Weights of a small transformer language model: vocabulary 9418, LayerNorm before each block.
MLP neurons of a small language model. Each row is named by its layer, matrix (up: input weights) and neuron, and shows model dimensions 112-367. Each number is 500 + 40 x the weight over its row's rms, rounded and kept within 0 to 999. Numbers have three digits each.
After each neuron's rows, "fires in" lists the words (lower case) most often at its 100 highest values on Wikipedia text that the model never trained on.

L2.up872:457428457588519547499456492504504533513488549452608466462565470564504487424530530524489490496557509473399480528488539436460441427562565488554511490466504466534461559430500461516506527489485484459484479548489537462503600555474519559493520460502503501446435508510503468525439420469515513552501491473504533513492489504439428527468522442471549463597567496461507519479464519493461469489491454443518502513485469558502505518509448508583505508481556502640517462449543442456563479486556412486578476544489493509449454504493499492482521535545487475559435527530521515526510516531539429515467511522498495484522512464505527472483494494536552553554461575407531590490460474524462511545546494530562504504487513505521419479554567405432519450499473501509474550528525488442560500484535521
fires in: "times", "history", "stadium", "indoor", "uk"

L9.up844:469501510466546534540478431409547480534471503478473441466511539522484521542427455492474468442514551456489584543539524527553475472495496455478492564534492455501510489502463505561534580516440486546500519450513512457443564493539537528524565499472486487481435437590491459517434462471480572516478521526578447449516479432497536547519476507478523493510485418516433455510561533522533527491457519523471551462515517505480482543515519571511517543489551538469529504444482500494514387514483477454581453491429455484549518563514477492535513572502416560515464537501572485443490485521467502524493534507506534484481485565419495498443498500560504408585510466517491524462472472441509499493619546465506471559546456516477451507484511466484488562540567472447526516516487536561489468519570497
fires in: "on", "of"

L2.up335:498523473489529503549480609537508551535551496562496485496586563445492499539474513448490531488544440466533550539487424528536486530542574477492545462473529450506423506491462543509546521437465474516563502468519441526538490531465626535470530532520487435485409482509503482478485485503468502491550514530551497472467493447529494575461499506462501526440476487471507463498476517531464459431439462487545497430442471547476521455520577523557472411505569513477531478481484493473481525509473470492543484524517537521534435503545490500494504643559494396489537468543550467471489528577498454446485491525538480501446495539492559523483455492398529510511441429459459500447535512493525479490466518467452495516458423478473523514470424539462530469455488450520519530469534527501490513556547479
fires in: "work", "king", "order", "intended", "use", "see"

L2.up1317:476497480515498561471536535491496526592464535548486458471540485577518509449556489517455551410430529485538570473468512510510464439526450425493528501505456494479407612477440477542495475535423465519563491516586434492447509503429528531432502410482448413568506528494519449541510506490522440522489574458491432474512513514469591558426499498457453497436414578451592547496490502560554516448524513493481492496437501536493501552451530504464480540424538502562471491441528504554494472483528488491468520549530518480495426548487474487487510453537484483454439532512486518526484494555455393497490501456523534470540502489536587529467553500492507470480457521487471496451477497461492497520525471500498416473494504449525506501515512435499524456459475489529531508498541523461495503479508548
fires in: "town", "west", "work", "information", "series"

L2.up111:578535467501493492523515496524486533500510545517523529503575522539457488579545533477445535542490476402592555475489476480569465449541514565606553459490544524453462471478531545538463509491428474537549501456453486541524620524535544507499520441532564539480495499519487528504465489494436498529479562538506416527510580399511507524503504446466474479479494510482504495411506530558545527519464520411493504515444529508502493514502564470469464542517509458516506499452462430490542443563540514529536525476509488471518451415497491468503472512486547543480550502582522464439495498442469512438559447532477495516518542469547581504478513548542485454442559568498525539497547467447481494537497538457491407567486573503542460503467412561516485534427521490470484506525493560501480526503528446
fires in: "research", "sciences", "squadron", "phenomenology", "hms", "sms"

L9.up861:516533502572518507508549435465569550575459578514468508484476518579561509496380486469475448504514484483467472532515500478486441561488494513561537479415525476540499535450457541506471498606477511613523485526550509448457521599497518582463508504542579492474517524490459483520463579483549562469484526434517503440468496432514524521506527562479510519558446468506558617473446428492523526532459505482473511491440492514506501496510564510474507493533491526460501441441440457427535471466504476490522482490465524501556531591449514500532508575537500494456478511460477464534541487515533520535491527553480513562494483541472483507459467524496480428468514443515505516444543486480534602496505494501507447515458556481440530513498499502516551501476462451424425576547565552578466440469495504
fires in: "as", "in", "of", "sainte", "also"

L2.up249:483495441488531427589513509439529484515526496495512512509499505469476508504570503469443533506526465491492528526544473566521448494482532479550464535544443441489488546530508569495516451485526523490534493550494468500523462527588493496541556455494421483480543544493496500537480438514571472450510461496528573487481492448487515524531533562487516540495434481527603461535568535479526486515462435480461469543463467508518550561478546406554485436520543541500480470440513503540487459520530545474520458509499540479503532615499510436455487513501469510415406521518489452543493503487509519494506596513501446528582573509482483416505518546476450528460450409529471543509425492522482462524516463495501507533520549490559468536398447515519492434500470463488448490460542476502571496390518427
fires in: "cup", "been", "eyes", "casella"

L2.up209:591478555528509545444516491437442469503455374484551550501492479570480506469466455525522522502497469514490527501531547495568508492529475449500510546590506475467457468459494467546429473543539539579555520511500538439483461424503469477515552521483471492503527526564484525522550518471452401509540531485460435460498546463477483553467543582479457480529484500436429484453515513519583491536475431555506508567535503475494480498425442492426431512461530539490485506458454517473465447554553449455449471505554492515584479488556585543438476442468506504529501560549403469527543525464514466528502482454576464516392482479505502502468552435504456494445517553472536531504535515465484543500447498532507401464477464462466478463560541415506548547474496505512482538458515548460502500525517535
fires in: "years", "capital", "world", "seconds", "nba"

L2.up1570:522515414489560493480479480507458496507550463520540541498526475508418535519460513417435530528518453447510539522473536490536477517505430528543535549447512518501516470498448523516498431521600424512493503481441524511486518498438556413432501457461500493487418458514497396551446537459444507500418574473529520522489573417505467489428508502514520482526478571506488529495525456498518491506442515491558493508448534498507532418518483519491429437506515469543467476503501545556493544460545533479460499507517536566569397484454538526512562491459514455555476501579618509500551490545560503472475525549542523504467483559502497398461556470477518428526508570549550513535531497451505447520557483524488485528529371476491422526455440528539463437538562445518518518555473454490510502536548486
fires in: "years", "do", "america", "seller", "matt", "investigation"

L2.up375:562493493580542531509456562492531499605504514512483498467550501559477526505571583507524530498500540510452508524487489608459411509531394533548542587505497391465502576480499468489505544490554448519555536417519442507497529520432507527458585501515520510516404479472513520477490527535519530527483550498462431473415572503496486542453479493463441507494401489502428529459484447476515457496567497574521528488475481514486505448458538533489491484553510535513486493525526485524500512419475426533444488491483491492529463482472500486448543536487467422497554417482566534552521449497494458484473542500492488489487497518516530525442502507471500485545482450554404491476519596465525533528401534422467528477438501511504537581484488546521541587433515535541457460493553508552464557501478454
fires in: "like", "son", "company", "brother", "properties", "mountain"

L2.up5:563516465598565532508491523505500462415475530523505533480493521532492485468527565517472519468510486460435455456485525448454503450554461522565516483432435455513519457469453528536557500492485503425483517481439500486475513511394461572565470517522526526522477521526512513470425513402471444484548456512445513524517483448435431543477513436489499550456525575527523542451489460528404549515461466459519541488472465471489441560495535467491493525454527559479480493528535468494520521512511500556554424501511531549540542450494441526551543558466526561478487532563472456546453526462524456506527455534403474477547457487534559575539508502507514494505483464532526609481525513508536449505545499499522512521558535500536529467562562483467504522526473525482481471439543504460490478498530514
fires in: "party", "liberal", "chart", "bring", "changed", "daughter"

L2.up1098:535512467494479431443539542549465454519511428428495485519484533531504506586565536514434528475518461498431552506499531532511544545462498449562521494468547516490458487451476479505574520517463477477538482417483442530500580546425489482513581544452589499486436509508506505539464523441434449509481544497452427488496525415522447578428428538468498509528444528473471507484421528460513540543404452485533488515480516535480506496424517567496525539498496483592508482526464441472480441487545577529467451464500586514506477526444472533515519527417478484500521505461550447448556513524601438462568435565523516476484535516524503455455488543409503513481506459459466544516486476461527525519506542574523500547527458471514530492475435505509501551476508440467503522542390497521425473513537460
fires in: "school", "while", "center", "abandoned", "victory", "belarus"

L9.up1819:466470583517497475427491493444468496538457526465510482515537452523554519549495433505465537485452572488399457547497519514482486498555546477515476541518471467505488543563465626445490552510564481531547491486493477514497448476509596514474485517515552531482497458509489467536469564505408520588418482465444517482554465510603482540470402541458562524516499514424506562492533517530483548497390494509515498505493528505512415516502475565465451469509559485493552504520492519516444541542510527518488503535483477505532484467462491455546503526486536449469514499564550459478459499589541470500514580495510473540540473580509498514470480502511426516490471536491436536522567491500488515473520507469498420541509507398495437438484546418488472553505519489475519540496461461497395616514512501
fires in: "of", "two", "three", "are", "few"

L2.up1418:573487437475482509504492468501511434507540470467484441484506485466606515548501534521602448471514469523581546480484518540453507415414480437497472565467444463465521495429514511477516538540557454508576488573419514496496502492534516440546555476421380525499477520496519587501497474544544466469511517551490497473438537458474491535444486554598506469536497466497497536541494502541583490467463543492473497530490447484507477434481487431541504489473576539500460464471500519461482523550499485445531534491495478507544472498469549443511581411500494499510562388512517479470453465503472532515453495477507508488424574521524480452518549573535441473446456577459452509545521559484512521502512502479513545518480530420548543503507511467503524508535456552534451469466457462506478532535489451
fires in: "international", "different", "constantine", "know"

L9.up850:502423461509542517448494466422476511499431547440543480540492493487568517556474455516520511497513504397485483509478565416520447510561473545594482537463507450516497525474457564534474513499464530547486514531503488471421466500550499564492500543499468455482530454429488472519463492500503499521510488481480478478511463451518497553460483457479508490565481538503507493512507595537515515546406503546473560466419543438502563517510550531443491529486481493474422446511556482490501496495473536488572541618459505530578470450506464476522455606449438530490484476451560535440529482568512526516459589493500536504507482518456530439490441489534436475544488468535491530446494490550402478536487494448506466478525536448442478498468508511471541492451518452458457495475544496535383566551553463
fires in: "of", "at", "in"

L2.up1557:468517484444460435524506467507477506544473543503504554508491505485579555445486442460588486560489565579483528480477544446483472541498490492518539420496512486448415568494503506493513500523484494553526483466567488516457550522558516530466501560512462467542477513457482477510477513476532470476541583478546516520548429542530552506438469575488519491546552624493540471460473518473535469477532439480494505548544568511516525520503486474514545530507518465562498521419440439471539530476548455446523514511501444406522509496473584503443517460506512443403441468518496500515418452492470516482523510472505466495437492496521499554510511478496510491563438490488489449522458545514455531528510511415449508439493536473506516468540481442490481498500451485524522455529565537560520559483457508
fires in: "work", "fibonacci", "mountain", "designated", "roman", "if"

L2.up728:465525500466501493552442461513457572451477548515479426465547513515568488524513495581474483465543491533433457468437543482479514518493518468514503477464449535471534568463464569453504588560559453480437462448492525445485520520490489588478442557532517530488450477505501565543467545461457518486509472481517552465515483511456438543461500497479467545526512503505519522563466473528553545546481513540508520486528450566486490567472473515536507509505496506483466517506585432486516523460492494421479546477495453521493454482524496601571555418559572433560392524509486548495510486537531471492499501540443546529519470556453484531490525502577487507516593572495504525475476499477480467472532512592426525477456559482475514530529611448404591490495526488505507494490492387489483512484447504
fires in: "international", "indian", "hold", "chart", "personal", "changed"

L2.up134:494501462541495555466462507577480514535423573501493477529528488516460476478522545549625507518521503479454516510505552508482465556443504512532576471447469530535473535511540453510523553470526452493534468406486486581454540512478448560500451576489559532480489495482509537519430492479507489470593467482506478484467562488466397517467501487503506483557440408427469488488431463518486474533528443486529502452530504518500485513508507450530593444497527511506522496453455471501468539504488496529552512537526558544491514555497507535413564526524584498498484437590466538540462459553576487454418493485487464503439572476511472464480540568557476480477451459523496591450514492522507526453418444548465456436498533512501542515549524527419564501568478471498559489541511491558488443484482548
fires in: "given", "squadron", "political", "player"

L9.up1214:490492519532582507452563518469517470500531484538548474445456453449466525443437556415587554484512469541425518467507503456523528618549477534513550438493496460452429476438559528508426537517496469464411508459534466527362453467481512504541455541484474510500480486515452547541526487425523511543421488493601447475581517441489507567464509546427471544504468502532518494547452508518486507450491483492472551525563554485498576495474480459532499481440514564539453444521590482480451537485458506571501551594481579505542484493438496502527519506466559475490411503497464534464471481547474520480483457573528518539489548543534531480507493446553462434465457488529501495486472495443497472493493523508412476480486455515542536533507555519506532503474527448440510554446498494480427500464508542
fires in: "of", "in"

L2.up469:506487498510464511458543514518467571549509516545557587483434504576434513547487530554460529500459486413532517524478474542437488510507451498562567465488559452479502488456496460503523483523507478583522461459491450489553444527468545494492491446488505505532439491442513453451510576534462492496500538435450445530423542487534444423473444489478582476487425516523552499476456478470528563523529494456502491519515456457495564531439533456413484453483543471508466498527496525488497450486433481577483441471502517537574488490488499475572445566495502573506499623529529367482547469468498475395550507440505525521517495523534541460492517567451494433475486491558448497490508547478545512494485531484506501532477608449538458532483525517494461510510485510485528514496525490519514608584495413
fires in: "women", "title", "light", "henri", "career", "fighting"

L2.up1469:441487459476471559547548525499426575462570450462523510488503499534542532485461541477511481505534472524511591609408559443502499495490509438505421429478534489533447502466524487486500588512450417461485466517532460491499514505496519496504487562450446484515548490517499464513508461528519576525483584578494391503444483485498513562437481531502507515503512509487554572503450531563473538472518451473485486520451508520517455476505516482492526513551495533489518509502545593413516530528452545508462500535539497513546455518500579494504501469548491412471484446594469553425534479576502493449523462591454498525477534512488481455490561599553507515539518472483480559483447486471480533481499464605485439498505457456436554483472522490410528473555547426490511499563476449501523514490454444
fires in: "common", "footballer", "model", "political", "overall", "personal"

L2.up1523:557500467598505537456547512561516457565518519556464520500421538533512495501628491498448488483540497435507421532561443486470453551488480550518483539500503473547531462530462575516472508492441513484459512476521514557517550568477503464529540441467503488578494512473489457515495561505484541479546530463453523531495545432522445460369452521486569540454500493485485483445486563476516564505471535478543506528447540456496524526538536471471576513483510586532491473543514471498445475425551467528465457517484525563498497497441447478567547525492442541447465496556533489588495534553539412471482535508476540513555501521517539478470477547524484455485478447534501517529535505457521480485493488504471455563503479444548448450569494520469473495458420501528444485482468419557480465512484410
fires in: "home", "wave", "killed", "seller", "luz", "category"